Weights of a small GPT-style language model, trained from scratch on English Wikipedia.
Size: 9 layers, width 512, 3 heads of 128 (1 for keys and values), 31.7M parameters.
Architecture: RMSNorm before each block, rotary positions, no biases in attention or MLP, untied embeddings, normalized queries and keys.
Training: a variant of Adam for these matrices, 298M tokens, 9083 steps.
MLP neurons of a small language model. Each row is named by its layer, matrix (gate and up: input weights; down: output weights) and neuron, and shows model dimensions 336-463. Each number is 200 + 20 x the weight over its row's rms, rounded and kept within 0 to 999. A neuron's up and down rows have the sign that makes its largest values positive.
After each neuron's rows, "fires in" lists the words (lower case) most often at its 100 highest values on Wikipedia text that the model never trained on.

L4.gate336,206,184,207,173,229,211,186,192,231,203,208,208,224,226,190,198,221,216,219,193,190,219,197,200,184,232,214,194,208,217,193,215,239,230,198,214,201,204,201,191,185,218,161,199,217,172,198,182,167,203,209,196,204,212,199,211,212,205,200,229,149,193,204,201,175,210,196,164,187,189,158,218,193,217,204,196,212,187,214,179,215,173,211,218,213,206,204,204,171,208,185,215,227,198,213,193,217,216,202,226,212,214,201,181,222,191,214,166,209,171,207,183,217,217,194,203,218,221,175,207,237,187,222,185,215,179,183,226
L4.up336,188,207,201,206,241,228,236,239,168,196,176,205,213,174,197,165,204,187,189,230,203,226,208,230,223,168,217,157,205,247,183,223,191,186,171,192,203,211,232,201,211,192,219,190,222,174,165,191,210,208,200,210,174,256,199,211,155,217,191,209,214,165,219,181,193,210,208,220,183,196,185,187,221,154,207,214,213,207,167,209,193,253,179,195,199,201,194,200,181,204,213,185,202,175,233,194,195,193,196,243,199,210,196,204,204,199,196,200,196,198,213,217,190,199,225,230,177,194,198,209,187,227,198,181,208,208,162,164
L4.down336,217,205,186,198,197,224,209,233,238,187,189,186,188,203,208,197,205,171,202,182,211,178,230,155,172,200,231,186,219,198,182,211,190,206,215,183,226,252,176,184,180,183,192,217,173,222,223,196,221,234,173,169,205,203,159,196,229,205,218,218,204,175,165,210,189,200,225,208,186,219,214,231,185,197,203,214,200,243,237,203,214,215,201,242,196,218,201,224,194,198,197,190,200,213,194,190,208,173,199,186,170,187,192,210,226,196,197,220,192,201,233,184,207,217,180,194,186,193,201,226,214,203,173,195,188,192,179,224
fires in: "of", "for"

L4.gate911,232,233,205,202,186,186,178,216,164,176,185,209,166,196,189,210,168,221,220,180,203,214,217,222,181,194,197,234,203,197,199,211,207,207,227,216,216,216,214,193,215,236,186,221,196,220,224,218,190,180,246,190,223,208,231,225,171,227,199,246,204,171,220,178,156,210,184,210,181,209,196,189,171,191,198,186,221,194,229,213,192,215,209,193,193,171,220,190,205,213,202,207,226,197,214,164,210,189,174,193,202,196,180,206,204,188,218,213,204,211,210,205,181,227,233,212,186,210,201,218,200,167,169,203,220,181,220,225
L4.up911,206,213,201,186,184,156,207,204,197,208,200,175,242,205,218,186,192,204,233,159,207,225,195,224,142,173,192,207,200,204,196,198,222,172,228,187,200,193,210,205,181,195,232,187,194,217,189,233,229,183,214,169,207,207,191,212,212,205,182,185,228,238,186,197,197,237,231,180,159,177,155,201,195,204,189,200,187,223,201,191,197,192,180,220,196,215,214,188,202,190,179,231,197,225,203,221,208,167,174,189,206,182,201,169,209,186,173,221,230,165,187,166,236,195,238,196,195,212,191,222,171,179,233,195,176,213,194,194
L4.down911,208,189,232,205,189,237,198,219,189,200,241,194,187,187,198,216,199,213,203,197,224,183,193,176,176,192,218,193,206,229,161,212,201,173,223,195,179,211,189,199,163,213,231,202,165,241,234,217,212,174,232,244,221,203,226,192,188,193,200,189,197,194,206,223,186,208,161,189,219,177,185,214,177,199,188,196,206,212,211,209,174,188,205,170,143,194,198,206,188,202,209,188,233,182,192,205,199,219,207,214,166,188,228,185,183,176,207,194,205,168,203,189,198,193,205,226,205,211,191,216,175,220,190,186,224,186,213,224
fires in: "for", "of", "on", "to"

L4.gate612,224,193,205,175,193,209,188,225,208,209,194,181,213,227,226,195,187,195,202,187,192,194,217,203,231,217,204,204,216,182,182,188,207,175,201,173,206,201,195,170,208,234,191,212,182,178,215,167,210,191,200,192,208,193,196,198,189,208,196,197,217,180,230,195,241,225,177,209,228,166,189,202,195,227,204,208,185,231,205,237,232,190,221,220,239,217,182,193,220,201,178,226,247,201,177,231,171,213,193,225,171,204,215,177,195,159,190,189,201,215,197,183,203,223,189,211,191,207,203,202,200,191,181,215,215,188,188,213
L4.up612,231,199,239,201,178,200,170,182,240,191,218,189,216,206,215,203,192,217,206,235,214,204,232,186,199,198,214,196,227,206,212,176,232,201,252,196,211,183,210,199,207,220,210,198,207,215,192,195,231,206,239,220,200,164,195,184,167,197,210,192,221,186,167,211,221,224,211,213,206,174,197,177,223,241,178,207,179,213,214,225,207,161,200,224,207,214,177,173,205,193,222,195,213,191,227,209,205,193,224,178,167,183,228,186,205,182,195,203,193,210,185,190,226,197,182,201,159,190,170,212,203,206,207,192,203,197,222,204
L4.down612,205,196,249,207,186,232,206,197,212,211,224,213,221,190,183,205,183,196,186,198,196,211,208,192,173,186,171,224,186,217,199,178,219,182,194,235,211,180,226,195,206,212,187,205,240,216,176,206,230,222,243,198,206,214,230,200,183,181,230,200,210,200,169,200,233,235,179,200,211,193,141,172,195,199,195,158,189,182,204,205,193,152,173,193,208,240,196,189,219,224,206,195,195,211,217,208,198,160,201,177,228,194,185,227,206,223,213,189,191,198,193,177,203,192,210,206,186,197,194,194,188,185,224,192,210,211,228,224
fires in: "on", "in", "pazardzhik"

L4.gate34,216,183,150,187,148,216,181,239,209,200,204,183,194,186,253,230,227,186,179,200,219,153,209,189,190,215,224,186,216,198,185,207,185,229,187,175,203,195,259,177,182,221,191,205,200,179,194,184,250,208,195,198,220,206,207,206,188,231,225,241,238,201,177,222,196,201,199,233,172,196,212,180,202,232,199,192,190,216,203,190,232,176,192,205,200,166,196,191,196,183,197,209,169,215,218,199,188,235,205,202,182,175,197,200,219,184,178,227,224,182,254,234,199,237,245,183,195,204,182,198,202,190,194,162,212,201,162,228
L4.up34,227,202,168,191,183,233,202,234,215,233,201,198,239,178,197,178,229,201,229,218,196,170,195,198,212,231,198,206,207,229,202,211,265,199,196,192,226,173,209,213,201,175,228,165,181,169,209,217,233,180,182,230,210,213,218,204,176,210,192,155,193,200,209,214,172,171,192,206,215,205,242,192,202,169,175,200,191,180,192,193,188,201,170,194,185,184,204,206,174,197,174,182,182,224,160,166,222,200,195,181,240,203,200,211,218,203,219,243,218,186,235,209,191,204,191,204,223,194,198,219,213,215,202,189,197,195,153,196
L4.down34,188,214,196,215,224,197,214,187,183,190,182,234,203,204,167,198,206,192,220,180,211,208,163,195,232,199,217,186,199,226,201,186,193,224,205,173,188,174,202,176,164,174,201,172,164,185,198,173,188,220,198,170,214,243,221,221,195,202,227,226,231,188,194,199,192,212,184,182,225,185,166,198,212,212,195,211,200,187,214,187,172,198,207,181,225,207,206,214,185,170,214,224,188,228,205,191,193,214,193,222,188,177,183,179,206,224,161,200,184,210,203,201,203,192,211,208,190,196,190,199,201,140,217,202,184,193,201,190
fires in: "to", "in", "years", "anoual", "otherwise", "see"

L4.gate1309,198,226,242,166,177,197,191,200,174,229,220,211,169,237,202,193,193,209,203,175,163,191,230,204,185,200,197,193,222,197,184,212,199,216,198,184,197,195,179,207,179,223,197,177,200,180,219,181,175,174,175,181,198,212,182,251,204,206,199,210,194,171,221,205,191,192,192,185,211,233,186,195,206,186,196,177,190,179,210,189,199,206,229,237,195,222,187,188,220,204,224,191,228,199,189,166,172,201,220,212,195,224,223,194,175,198,178,167,201,199,219,205,235,200,216,175,166,240,183,200,191,219,232,164,218,211,204,193
L4.up1309,197,164,210,190,179,201,225,195,169,233,214,191,224,222,199,190,175,197,194,187,227,222,197,197,221,195,227,225,187,223,162,210,205,191,224,204,158,208,205,205,204,216,182,193,245,192,225,184,209,191,222,158,237,226,171,174,211,210,204,211,226,214,200,238,189,179,197,206,169,200,172,220,170,216,214,202,203,200,220,173,185,197,204,194,197,193,189,206,199,198,171,256,207,193,200,227,198,181,231,211,211,227,194,211,219,178,208,188,193,180,190,184,210,164,222,202,214,163,190,196,218,158,183,192,218,193,213,217
L4.down1309,187,183,164,211,210,199,245,157,193,211,189,197,190,198,163,217,199,182,187,223,227,189,189,183,194,226,194,182,185,206,186,205,172,221,213,242,217,202,228,168,204,241,206,231,184,242,201,187,203,241,222,180,213,204,188,170,179,201,190,181,201,188,180,218,199,208,229,211,211,225,220,200,193,183,184,200,173,96,196,190,212,182,195,192,210,206,216,211,200,227,175,209,215,186,195,210,200,237,186,214,227,205,180,179,184,191,193,211,197,206,233,199,174,188,173,182,187,215,206,210,186,209,207,182,179,230,208,183
fires in: "of", "to"

L4.gate63,203,198,190,213,204,223,200,245,217,210,234,207,193,191,225,169,210,204,213,206,199,218,230,187,223,186,161,186,195,218,197,206,230,214,204,196,206,188,212,177,207,206,176,220,178,156,205,167,205,187,199,208,202,188,185,186,177,208,218,242,214,214,191,201,198,220,205,216,196,187,178,188,190,211,187,175,197,213,210,222,232,154,183,195,228,181,177,174,213,215,208,183,198,196,178,202,212,222,195,207,232,210,205,206,207,174,207,228,203,223,217,197,214,215,210,209,172,194,210,185,202,205,185,217,172,197,207,207
L4.up63,203,221,189,178,196,181,168,193,187,202,216,232,219,191,184,220,211,188,237,221,167,188,195,212,237,179,159,216,165,195,179,189,196,200,176,261,197,223,212,184,187,203,200,193,210,199,199,181,182,167,189,189,221,233,185,227,209,176,205,186,166,196,164,171,166,183,190,185,225,196,178,216,201,169,173,180,198,226,228,206,191,191,217,215,203,181,189,178,217,213,239,166,199,186,198,235,220,215,253,200,206,193,185,224,213,195,196,184,222,141,175,194,220,130,185,229,253,199,197,195,196,233,214,189,217,206,200,210
L4.down63,208,257,230,246,177,216,247,217,204,157,193,189,200,250,204,201,206,192,208,173,199,211,185,215,218,217,179,204,192,230,203,187,200,228,198,176,189,182,180,190,194,202,174,181,197,168,172,240,217,216,216,196,183,169,218,173,215,211,209,193,202,204,209,176,208,210,201,192,193,204,207,221,182,184,170,198,202,190,198,188,218,218,214,175,190,186,179,205,195,209,194,243,229,208,172,217,209,227,182,160,211,206,194,198,209,188,199,216,212,224,200,192,204,212,208,194,206,206,228,181,193,194,179,238,193,208,205,213
fires in: "an", "to", "anoual", "for"

L4.gate83,228,215,208,192,226,218,204,232,214,195,203,212,214,198,219,230,245,219,180,209,208,228,206,193,215,187,210,198,206,153,209,181,200,148,208,227,223,190,214,171,195,198,218,214,201,198,199,245,209,212,211,187,210,184,221,210,157,186,199,192,205,259,216,178,205,175,193,177,212,251,220,173,220,211,193,210,198,216,172,235,202,188,207,206,212,245,206,196,210,195,125,200,231,203,220,191,197,200,166,234,209,209,228,191,195,191,182,217,200,206,196,182,196,209,233,198,166,252,173,211,201,205,190,182,188,193,174,227
L4.up83,187,204,209,229,191,186,188,203,213,184,195,222,243,211,209,223,181,187,213,209,145,197,241,179,231,172,217,220,187,200,186,158,190,174,189,186,222,213,190,219,175,236,211,236,187,206,226,217,214,225,218,197,217,224,176,201,173,184,198,186,221,210,171,199,194,212,153,205,199,220,190,227,236,248,185,212,195,176,196,200,196,205,194,209,195,228,210,192,189,220,185,170,202,203,212,178,167,181,167,206,189,169,222,196,182,192,176,206,179,174,153,213,234,218,203,206,208,210,207,182,198,185,189,195,194,188,249,190
L4.down83,202,229,188,184,199,196,203,242,193,170,216,170,253,250,194,186,174,160,200,207,157,189,193,197,181,219,218,213,167,201,180,201,211,174,201,215,200,199,178,180,230,167,201,222,207,194,216,205,241,176,200,217,178,225,194,205,195,198,204,195,195,181,163,204,157,233,167,205,207,206,190,243,246,219,206,210,218,223,212,211,197,214,197,202,208,198,171,188,183,194,218,182,179,188,213,197,175,204,205,207,221,166,210,204,188,212,163,189,172,172,194,187,226,247,192,197,190,208,187,210,189,210,209,231,212,164,259,192
fires in: "in", "after", "by", "on", "at", "with"

L4.gate633,209,187,195,209,236,209,174,209,184,207,231,176,237,216,255,168,188,223,221,206,206,187,216,226,201,198,192,176,193,133,212,179,217,209,217,192,210,201,207,186,215,230,170,185,166,170,191,186,189,220,220,191,223,173,211,195,189,217,180,222,219,213,197,195,189,153,183,170,233,177,199,209,176,208,199,188,203,221,231,238,211,185,193,243,204,183,218,211,183,178,192,156,255,203,157,212,226,210,187,213,181,190,218,187,214,221,240,223,205,170,182,177,209,211,227,206,213,217,180,235,209,186,180,195,215,259,183,193
L4.up633,219,220,181,223,198,202,214,179,204,206,195,172,186,201,213,185,186,217,233,167,220,188,172,216,205,210,188,164,188,212,213,203,218,172,245,191,159,216,197,192,211,217,197,218,192,222,206,191,177,193,232,178,208,169,193,203,216,187,180,201,194,221,189,231,209,216,204,210,205,192,234,216,228,203,187,202,232,198,222,248,196,203,221,201,194,175,236,197,197,199,200,222,224,214,189,193,198,182,179,235,198,203,169,204,196,210,202,185,186,176,204,178,193,172,194,204,202,217,187,203,207,224,201,183,206,197,241,187
L4.down633,190,155,161,204,231,212,203,194,221,192,202,176,212,174,213,181,185,199,217,222,229,222,239,174,217,175,204,191,203,175,208,239,239,204,194,164,176,193,204,196,221,182,188,182,215,220,219,205,157,189,214,200,232,203,211,209,171,222,173,209,229,217,188,204,200,201,192,195,213,182,188,191,188,168,181,182,248,183,236,188,215,228,188,230,214,183,191,160,162,223,187,194,226,196,209,165,215,201,201,212,228,209,212,212,174,193,196,197,237,203,224,198,200,213,235,188,194,211,232,184,195,191,236,216,149,181,194,241
fires in: "to"

L4.gate884,194,189,157,201,205,215,185,207,195,218,210,203,190,168,207,195,197,164,188,168,210,197,251,214,202,184,197,223,198,196,214,188,202,207,165,161,226,181,222,189,237,153,192,225,172,170,203,197,204,158,211,197,197,188,228,226,215,207,173,235,186,157,211,168,182,213,190,197,196,196,198,183,187,203,213,205,228,212,216,193,228,210,206,211,195,189,200,205,204,198,180,191,217,137,194,211,191,245,218,226,198,218,223,190,182,179,194,165,220,181,171,189,186,203,220,176,200,228,223,211,221,212,232,188,208,217,169,202
L4.up884,220,215,180,170,210,193,200,184,190,230,206,204,217,215,179,161,149,197,202,218,232,242,223,219,222,198,214,190,189,210,214,202,200,210,201,183,176,209,211,204,215,188,193,216,231,229,193,178,200,219,189,210,177,216,199,219,174,180,188,199,219,203,197,175,164,193,211,187,179,175,169,205,156,223,231,186,193,188,186,197,200,229,207,253,191,229,197,211,207,185,168,182,201,182,193,204,232,193,211,197,194,197,211,170,206,231,176,221,248,223,207,184,188,157,213,180,181,189,175,228,204,186,182,212,195,199,186,219
L4.down884,226,195,201,170,186,225,226,199,231,205,189,174,195,235,201,198,201,189,183,218,237,216,220,155,173,186,216,202,179,198,201,219,191,218,204,206,183,212,190,161,212,215,165,185,164,226,199,196,212,217,186,187,190,207,197,188,202,240,258,187,213,198,162,209,174,175,217,201,179,210,189,203,197,162,198,203,159,201,210,242,217,188,207,239,211,182,173,219,186,184,189,206,197,217,192,180,189,198,205,224,179,199,183,214,183,203,195,218,187,199,210,207,161,184,222,211,229,213,197,238,183,189,206,197,201,234,185,203
fires in: "of", "that", "to"

L4.gate1168,211,232,218,235,174,209,234,217,188,216,221,191,201,209,207,190,204,230,224,190,184,189,224,208,226,189,234,187,194,186,195,165,180,178,235,206,246,216,213,188,169,220,196,190,195,206,200,200,178,205,195,176,230,203,180,172,187,245,235,258,192,260,198,216,214,187,211,185,196,208,210,181,186,193,206,200,185,205,201,243,192,208,197,180,253,199,186,227,202,194,208,194,190,200,215,178,200,204,227,217,198,199,192,222,159,188,195,181,230,179,199,196,235,187,217,203,215,211,215,200,191,234,164,191,197,207,208,207
L4.up1168,241,250,229,191,197,210,175,201,196,198,210,207,202,236,186,196,209,230,212,223,167,192,203,207,189,206,227,196,160,194,204,203,216,194,202,169,195,170,176,191,193,197,204,197,192,225,174,200,216,213,240,179,241,212,241,196,186,220,184,200,193,209,174,216,161,234,210,203,177,213,230,177,214,187,207,181,194,169,226,193,236,190,180,209,205,201,198,194,183,214,192,210,230,173,216,208,181,216,204,192,191,177,236,180,185,208,193,210,198,213,188,198,169,180,193,196,186,205,181,188,185,221,185,187,214,204,219,197
L4.down1168,221,226,198,202,181,203,173,194,189,209,184,204,216,189,167,213,169,204,209,203,214,218,212,197,181,180,195,217,213,233,228,191,224,183,220,195,166,178,243,176,195,212,203,205,212,228,142,180,196,211,216,161,226,199,212,196,189,201,199,195,182,207,190,195,172,204,212,220,193,183,199,222,206,175,186,199,191,89,229,147,189,216,207,208,197,188,171,225,214,177,188,185,178,203,206,217,223,200,204,204,185,206,192,171,220,169,213,231,185,225,191,191,160,190,214,204,167,233,159,202,211,174,215,209,197,224,231,196
fires in: "through", "to", "from", "across", "off"

L6.gate1004,247,207,183,219,212,187,245,194,181,207,171,196,188,208,216,208,210,229,212,199,222,211,194,182,240,190,205,206,226,196,208,207,199,194,204,212,222,186,198,206,200,192,188,213,171,198,191,175,238,208,197,190,224,213,221,203,181,242,168,229,209,196,205,208,217,177,206,171,176,224,203,228,195,193,201,215,200,212,170,189,231,206,221,206,185,161,195,204,179,198,193,199,208,211,173,230,216,196,216,222,210,209,224,192,192,235,191,219,206,208,199,202,197,210,201,226,208,190,183,199,208,224,192,235,200,211,206,224
L6.up1004,232,211,213,193,217,189,224,199,208,204,186,201,188,197,193,201,190,194,216,215,186,236,190,223,205,187,175,236,212,200,250,189,205,192,215,195,232,186,206,190,194,197,192,177,175,182,183,175,230,193,203,187,206,192,203,199,167,240,191,218,212,212,206,175,187,202,207,177,177,227,219,196,242,163,211,199,196,200,200,195,229,213,218,211,172,190,194,203,213,229,224,176,189,214,179,190,203,190,187,202,191,198,199,185,205,197,168,223,199,220,198,218,233,173,208,232,181,197,174,186,219,206,247,220,228,221,177,186
L6.down1004,205,193,213,210,225,185,221,232,228,186,177,213,159,228,186,204,183,204,228,189,182,193,223,158,192,190,215,219,215,186,188,198,211,226,187,218,234,224,200,183,209,202,182,202,165,197,191,178,213,194,182,174,202,187,190,188,182,203,160,176,200,199,188,192,206,191,172,196,186,163,214,238,201,198,204,216,209,119,204,215,224,203,201,223,215,201,190,205,116,196,209,207,195,211,188,211,236,206,201,192,178,188,220,218,188,188,211,228,201,210,173,207,175,217,197,207,209,197,213,184,194,204,210,202,194,203,176,217
fires in: "of", "to", "by", "in", "on"

L4.gate601,234,163,187,196,216,204,253,239,215,188,186,209,190,199,197,194,197,169,184,219,163,212,167,187,209,231,200,208,230,180,170,193,223,228,174,174,207,234,197,187,200,218,195,190,168,210,207,223,200,223,216,220,216,184,172,228,186,184,152,178,192,245,202,193,210,204,196,180,167,167,192,195,217,200,184,206,228,220,172,222,206,179,221,226,184,209,214,179,234,206,228,197,183,196,134,219,209,202,156,201,213,182,197,167,238,204,205,203,177,172,190,207,233,213,205,184,238,186,184,142,208,211,221,209,208,179,206,199
L4.up601,227,204,199,175,240,229,219,221,162,210,176,213,213,220,193,193,237,212,180,248,213,249,149,196,237,187,196,191,210,219,184,194,215,191,204,191,225,201,186,201,175,191,194,203,194,187,183,179,209,207,158,210,202,206,237,209,172,204,215,198,164,234,202,205,207,238,188,255,169,169,179,169,210,233,187,173,218,236,187,230,180,203,206,202,182,172,216,176,221,178,225,207,166,212,193,200,190,244,200,207,197,216,174,183,222,184,195,215,189,203,203,202,219,207,173,184,165,178,203,206,200,183,199,172,224,202,208,197
L4.down601,210,197,253,192,239,196,195,218,160,210,186,171,183,172,172,194,192,204,181,197,164,237,184,207,174,196,191,178,194,213,231,191,220,196,218,204,215,230,195,224,201,192,188,201,200,198,167,177,200,254,210,190,220,208,209,213,212,189,211,196,211,184,233,169,228,218,214,185,190,254,242,171,179,208,201,186,196,189,202,213,200,215,230,160,197,251,198,213,140,197,151,213,211,220,202,211,184,195,183,215,223,215,196,206,191,184,246,180,174,214,216,200,243,193,186,178,176,195,211,182,190,206,198,167,232,230,213,166
fires in: "career", "an", "later", "year", "at", "a"

L4.gate724,210,206,191,191,189,177,204,180,179,222,251,233,171,184,215,191,221,186,217,167,215,221,203,186,208,187,161,197,204,201,246,203,191,196,213,201,233,253,237,191,167,192,207,160,193,181,204,180,202,197,195,231,188,170,216,215,210,186,201,208,203,190,176,213,209,202,177,204,212,246,228,196,209,206,212,195,198,206,209,217,189,211,195,218,180,225,214,189,211,197,183,203,233,171,178,188,204,192,178,177,185,206,192,234,176,185,231,213,230,203,211,159,190,203,206,208,161,245,191,217,199,188,219,169,170,212,214,232
L4.up724,223,209,161,233,217,223,201,213,213,208,220,245,223,190,207,124,182,217,168,216,176,207,199,205,216,221,202,168,217,210,205,176,203,198,186,185,186,223,203,203,185,210,213,212,184,190,184,183,205,200,220,220,179,173,207,229,231,162,191,229,232,208,211,166,213,224,172,194,185,180,215,200,199,209,202,162,218,216,180,226,187,213,236,196,194,201,200,187,207,181,235,199,236,205,185,181,187,242,231,235,170,202,200,198,192,221,135,236,224,201,214,185,217,181,184,199,200,198,186,194,210,235,184,237,182,224,198,163
L4.down724,175,188,194,181,193,204,195,222,184,222,186,186,176,215,197,148,210,189,193,215,187,173,208,202,199,193,166,178,222,205,220,183,215,227,162,198,204,226,201,234,205,199,220,194,240,186,199,188,172,166,238,180,203,166,209,210,222,240,247,149,187,222,194,192,207,198,208,187,241,202,218,197,206,175,216,227,196,184,186,253,233,223,244,218,207,210,196,160,157,190,234,185,196,177,179,177,205,176,201,203,157,222,233,201,179,199,194,213,205,204,206,206,184,203,203,223,180,178,210,204,161,171,228,173,167,199,179,217
fires in: "to"

L4.gate1102,241,200,152,186,227,212,210,220,172,179,232,181,217,202,219,181,218,244,199,212,205,203,163,218,208,209,180,212,240,177,228,197,211,185,172,191,189,199,196,209,191,210,183,196,197,178,245,189,176,209,181,211,209,195,168,204,207,221,215,188,186,208,220,202,199,197,228,211,210,203,185,220,205,190,211,209,173,202,212,209,208,161,170,185,219,190,184,198,149,158,218,211,152,223,195,199,201,208,185,240,185,176,200,232,218,178,204,195,204,172,190,197,217,177,198,228,196,190,217,196,226,191,209,206,227,196,186,191
L4.up1102,225,233,164,203,200,170,182,207,198,184,193,195,173,216,203,186,208,178,206,234,227,164,181,191,263,181,205,252,215,202,210,205,214,251,209,187,176,250,170,171,237,198,223,184,172,225,209,170,223,189,188,218,165,164,233,249,211,237,208,187,178,190,186,178,201,218,198,238,201,173,231,171,199,194,178,197,201,197,204,205,179,196,213,216,199,217,208,174,191,197,215,201,178,187,190,179,208,227,215,175,196,191,228,204,193,193,195,242,230,172,250,190,198,219,201,216,192,197,204,216,222,178,209,222,207,174,192,193
L4.down1102,186,194,209,234,228,192,178,216,197,195,211,196,167,217,226,207,204,210,198,193,209,220,196,146,195,221,224,225,238,169,201,254,209,212,214,209,172,219,184,185,144,228,179,208,226,188,210,205,176,208,210,175,199,198,177,182,219,181,183,236,213,190,221,216,180,223,181,202,229,156,182,202,218,164,179,204,179,128,203,186,175,202,239,173,207,185,230,182,205,202,209,185,208,180,164,216,193,187,183,157,217,179,201,174,242,210,187,176,197,217,220,197,211,194,224,190,211,197,199,178,187,208,226,219,192,210,194,184
fires in: "a", "an", "later", "early"

L4.gate286,175,175,181,220,181,252,181,203,173,180,225,233,203,175,242,213,202,221,195,177,159,192,220,199,188,222,205,201,222,228,195,169,238,231,176,189,209,215,210,203,177,222,168,222,187,197,195,149,225,154,210,244,195,199,212,202,196,178,200,207,207,198,217,201,233,205,165,183,199,226,173,198,188,221,168,140,224,222,200,196,214,179,210,231,221,197,227,172,179,229,189,178,205,243,218,174,199,225,190,209,206,207,227,177,221,202,229,203,222,171,206,176,206,214,211,209,229,195,187,198,185,214,173,201,187,204,223,204
L4.up286,192,233,165,205,236,229,194,202,195,194,230,179,165,177,198,212,225,211,178,170,203,198,206,206,193,218,186,173,205,184,237,187,178,211,232,199,243,212,208,209,189,170,209,197,201,177,200,228,234,220,197,190,168,182,241,175,192,173,169,222,195,216,208,185,193,229,202,206,214,194,240,167,203,191,201,200,212,199,187,201,171,229,228,205,183,227,199,203,176,182,176,222,227,191,218,173,206,181,202,225,204,221,207,222,157,176,213,189,248,173,215,171,223,218,174,188,198,205,236,188,177,210,211,222,182,171,205,210
L4.down286,183,214,199,191,189,234,222,215,192,169,200,237,188,171,222,240,216,203,220,187,181,195,228,234,145,211,194,179,186,174,193,184,225,237,154,177,219,210,198,184,247,190,183,193,214,187,216,208,198,225,143,205,229,227,241,224,185,189,167,207,223,199,197,174,201,201,196,203,180,192,207,194,191,220,191,169,235,196,200,187,193,189,209,217,227,178,227,162,181,211,192,206,168,200,203,227,193,185,237,196,209,214,217,222,204,214,233,202,188,169,196,183,233,209,181,202,194,178,204,197,205,210,205,196,183,185,185,219
fires in: "to", "it", "that", "from", "newly"

L4.gate709,212,232,194,213,211,205,200,188,177,194,237,210,219,180,179,203,179,249,208,165,176,244,207,167,186,182,167,201,206,192,178,196,201,191,196,207,195,220,203,219,233,205,208,188,207,215,208,181,167,232,230,220,199,207,200,200,207,236,192,221,202,218,216,206,183,217,170,194,154,223,216,187,206,208,193,202,215,182,210,212,176,175,186,226,194,164,222,210,196,188,192,212,220,226,220,231,176,189,236,203,202,211,239,190,190,184,170,200,158,209,217,212,222,195,216,206,200,198,182,162,230,224,194,206,199,199,216,204
L4.up709,231,196,196,163,214,172,195,215,180,205,197,180,199,203,204,219,169,200,189,195,183,205,224,240,241,191,182,206,211,194,218,196,220,189,146,232,237,192,192,179,187,221,213,222,176,226,214,203,186,204,225,176,215,189,238,202,201,201,211,212,215,162,231,213,217,181,209,237,205,217,211,242,166,192,214,242,215,200,188,230,204,213,173,198,240,218,195,219,210,182,202,220,216,207,200,183,239,223,200,200,214,170,197,190,213,227,213,204,194,216,218,181,200,198,236,204,204,226,211,169,171,200,200,200,213,181,205,195
L4.down709,251,249,205,173,215,188,203,192,197,191,217,204,185,207,206,213,241,219,198,168,239,216,246,207,157,189,183,191,192,191,190,229,219,182,194,192,214,225,174,174,206,181,202,166,195,190,183,230,185,181,231,184,232,220,181,197,186,206,182,177,174,213,204,173,200,195,181,211,206,213,199,192,208,203,170,184,189,147,207,257,174,222,211,182,206,209,256,234,161,183,191,186,184,198,220,235,194,212,235,187,219,193,224,193,175,210,168,203,172,186,238,201,205,223,217,216,203,202,148,215,204,207,234,220,209,207,181,213
fires in: "for", "to", "2014", "17"

L4.gate506,218,226,189,209,201,227,226,221,171,204,198,186,216,200,227,227,225,221,202,220,192,249,214,190,226,162,203,191,217,180,176,202,195,201,161,205,191,204,213,205,209,219,209,211,192,199,240,207,220,219,172,224,174,168,185,196,162,208,207,166,237,203,220,177,218,198,206,241,203,209,241,200,208,216,176,226,196,222,213,246,211,186,209,215,235,188,203,201,215,192,189,218,188,184,202,223,216,200,231,187,216,210,216,194,210,171,246,238,187,180,211,170,213,225,213,224,179,200,206,225,220,217,174,224,198,222,189,192
L4.up506,208,219,189,193,205,211,214,212,205,243,205,204,203,179,187,196,211,212,195,227,234,219,237,205,188,189,171,200,253,176,184,213,189,168,213,238,198,223,220,175,214,220,212,198,206,219,211,220,186,182,167,220,192,205,164,196,175,193,181,175,199,209,211,214,181,179,198,218,166,213,223,197,176,170,162,205,184,220,191,186,233,164,180,183,193,228,197,184,212,230,207,205,200,199,196,211,169,184,213,209,207,262,192,229,230,159,164,171,198,191,198,201,195,192,154,189,178,225,190,213,231,192,198,189,233,198,197,199
L4.down506,203,207,178,241,193,197,210,212,200,223,201,187,222,210,198,172,191,195,195,229,215,185,210,164,223,202,204,178,235,197,201,192,190,199,204,194,189,230,160,200,190,236,183,205,185,193,191,171,222,173,228,221,189,156,194,233,208,209,208,162,219,167,188,193,204,185,217,207,188,198,212,176,200,181,195,184,183,202,187,200,218,191,168,189,209,222,184,169,177,161,198,204,200,193,192,204,217,223,178,171,218,212,162,164,196,192,207,202,196,194,191,212,195,242,224,222,190,172,216,185,229,233,178,218,218,230,144,218
fires in: "a", "one", "an", "another"